Part of a small language model's weights: LayerNorm before each block.
MLP neurons of a small language model. Each row is named by its layer, matrix (down: output weights) and neuron, and shows model dimensions 80-143. Each number is 50 + 10 x the weight over its row's rms, rounded and kept within 0 to 99.
After each neuron's rows, "fires before" lists the tokens most often just after its 100 highest values on Wikipedia text that the model never trained on. A number after a token or word is its count.

L7.down164:55 49 64 70 40 60 46 58 54 59 57 56 58 61 35 30 52 46 37 49 44 60 40 57 64 54 56 65 60 51 78 51 61 53 73 61 43 56 61 55 58 52 58 70 56 48 49 54 40 34 43 38 49 29 51 58 43 48 56 45 52 55 39 39
fires before: "th" 32, "–" 7, "–0" 7, "st" 4

L7.down680:55 41 44 54 38 48 51 48 57 47 53 53 29 53 43 58 37 40 68 60 52 66 44 57 47 53 57 53 59 51 43 53 66 36 53 54 63 54 32 61 37 39 49 60 67 61 61 55 54 36 50 54 61 34 55 53 49 40 52 55 43 48 66 56
fires before: "t" 18, "th" 10, "ey" 6, "ther" 6, "k" 5, "ol" 5

L2.down691:45 42 41 43 53 53 51 53 37 40 38 54 43 48 49 60 50 50 39 49 61 62 55 44 55 65 41 49 41 62 59 52 46 59 45 33 59 75 46 50 27 57 49 41 39 50 53 37 35 54 44 54 53 52 50 65 54 52 52 35 39 43 43 36
fires before: "ch" 21, "k" 10, "c" 8, "t" 6, "ge" 4, "z" 4

L2.down126:41 43 51 51 46 46 39 65 46 49 44 51 47 68 56 52 63 63 49 43 47 54 44 46 46 47 54 49 45 46 47 62 47 48 47 68 55 67 46 51 38 32 39 52 45 59 58 52 66 48 76 49 50 54 60 43 75 37 48 50 62 52 54 55
fires before: "t" 18, "m" 11, "ch" 9, "ts" 7, " " 6, "g" 5

L2.down266:37 42 61 48 56 53 59 56 38 56 37 58 67 53 45 49 34 50 61 53 56 30 46 46 55 54 53 44 44 47 51 55 44 44 39 58 58 49 55 48 34 63 37 52 52 53 59 44 28 65 45 61 58 41 46 47 44 49 36 52 50 55 54 50
fires before: "ol" 11, "l" 10, "er" 9, "ers" 8, "ered" 7, "ll" 5

L4.down450:47 49 40 58 48 36 50 46 41 60 53 46 29 53 42 50 38 28 54 56 53 64 49 35 55 59 55 55 44 55 69 43 37 61 47 63 48 56 66 39 28 55 44 53 54 50 68 35 58 48 53 43 55 58 41 46 42 49 43 56 57 59 48 58
fires before: " |" 28, "2" 7, "8" 6, "7" 5, "6" 5

L7.down948:46 45 53 36 42 51 50 47 65 50 31 52 69 48 59 43 77 47 46 77 60 46 53 43 67 57 66 53 59 48 72 54 56 26 51 55 43 51 58 42 44 56 33 45 26 61 40 50 58 53 58 43 47 50 46 48 44 46 42 68 31 55 44 44
fires before: "a" 21, "i" 12, "a," 5, "y" 5, "s" 5, "a." 4

L7.down796:56 41 66 45 41 45 55 41 50 44 43 57 58 56 68 37 51 50 38 53 61 41 54 42 38 64 53 54 53 55 40 61 53 42 53 51 43 59 71 32 59 45 56 45 59 46 45 41 40 37 64 51 50 59 50 58 37 51 69 75 51 62 35 40
fires before: "ar" 31, "A" 12, "ag" 7, "are" 6, "ax" 4, "ant" 4

L7.down544:53 58 37 55 46 56 41 48 60 48 59 46 46 46 44 33 47 69 49 60 59 54 61 68 48 37 37 52 49 50 49 49 47 22 53 51 44 26 44 37 29 20 50 38 68 52 39 59 58 23 34 51 47 51 54 54 47 64 60 50 54 69 57 33
fires before: "y" 51, "ied" 8, "y," 8, "ies" 7, "i" 4, "ry" 4

L4.down770:60 45 42 52 36 55 35 48 24 45 48 53 52 40 56 35 46 34 67 57 37 55 56 56 72 52 52 53 59 39 34 38 48 37 61 60 58 68 34 44 50 63 49 46 42 65 40 68 52 39 57 58 48 54 51 48 64 39 56 46 55 26 66 36
fires before: "eral" 24, "er" 23, "us" 5, "ered" 5, "e" 4, "ran" 4

L7.down835:44 44 51 51 43 61 63 42 81 58 46 46 57 58 57 56 46 36 43 42 69 53 57 51 59 51 62 64 46 45 53 58 54 63 57 48 55 27 59 47 75 41 49 47 23 59 58 30 65 57 48 46 41 50 59 43 48 56 65 54 51 32 57 65
fires before: "," 38, "–" 12, "–2" 6, "–0" 6, "–1" 5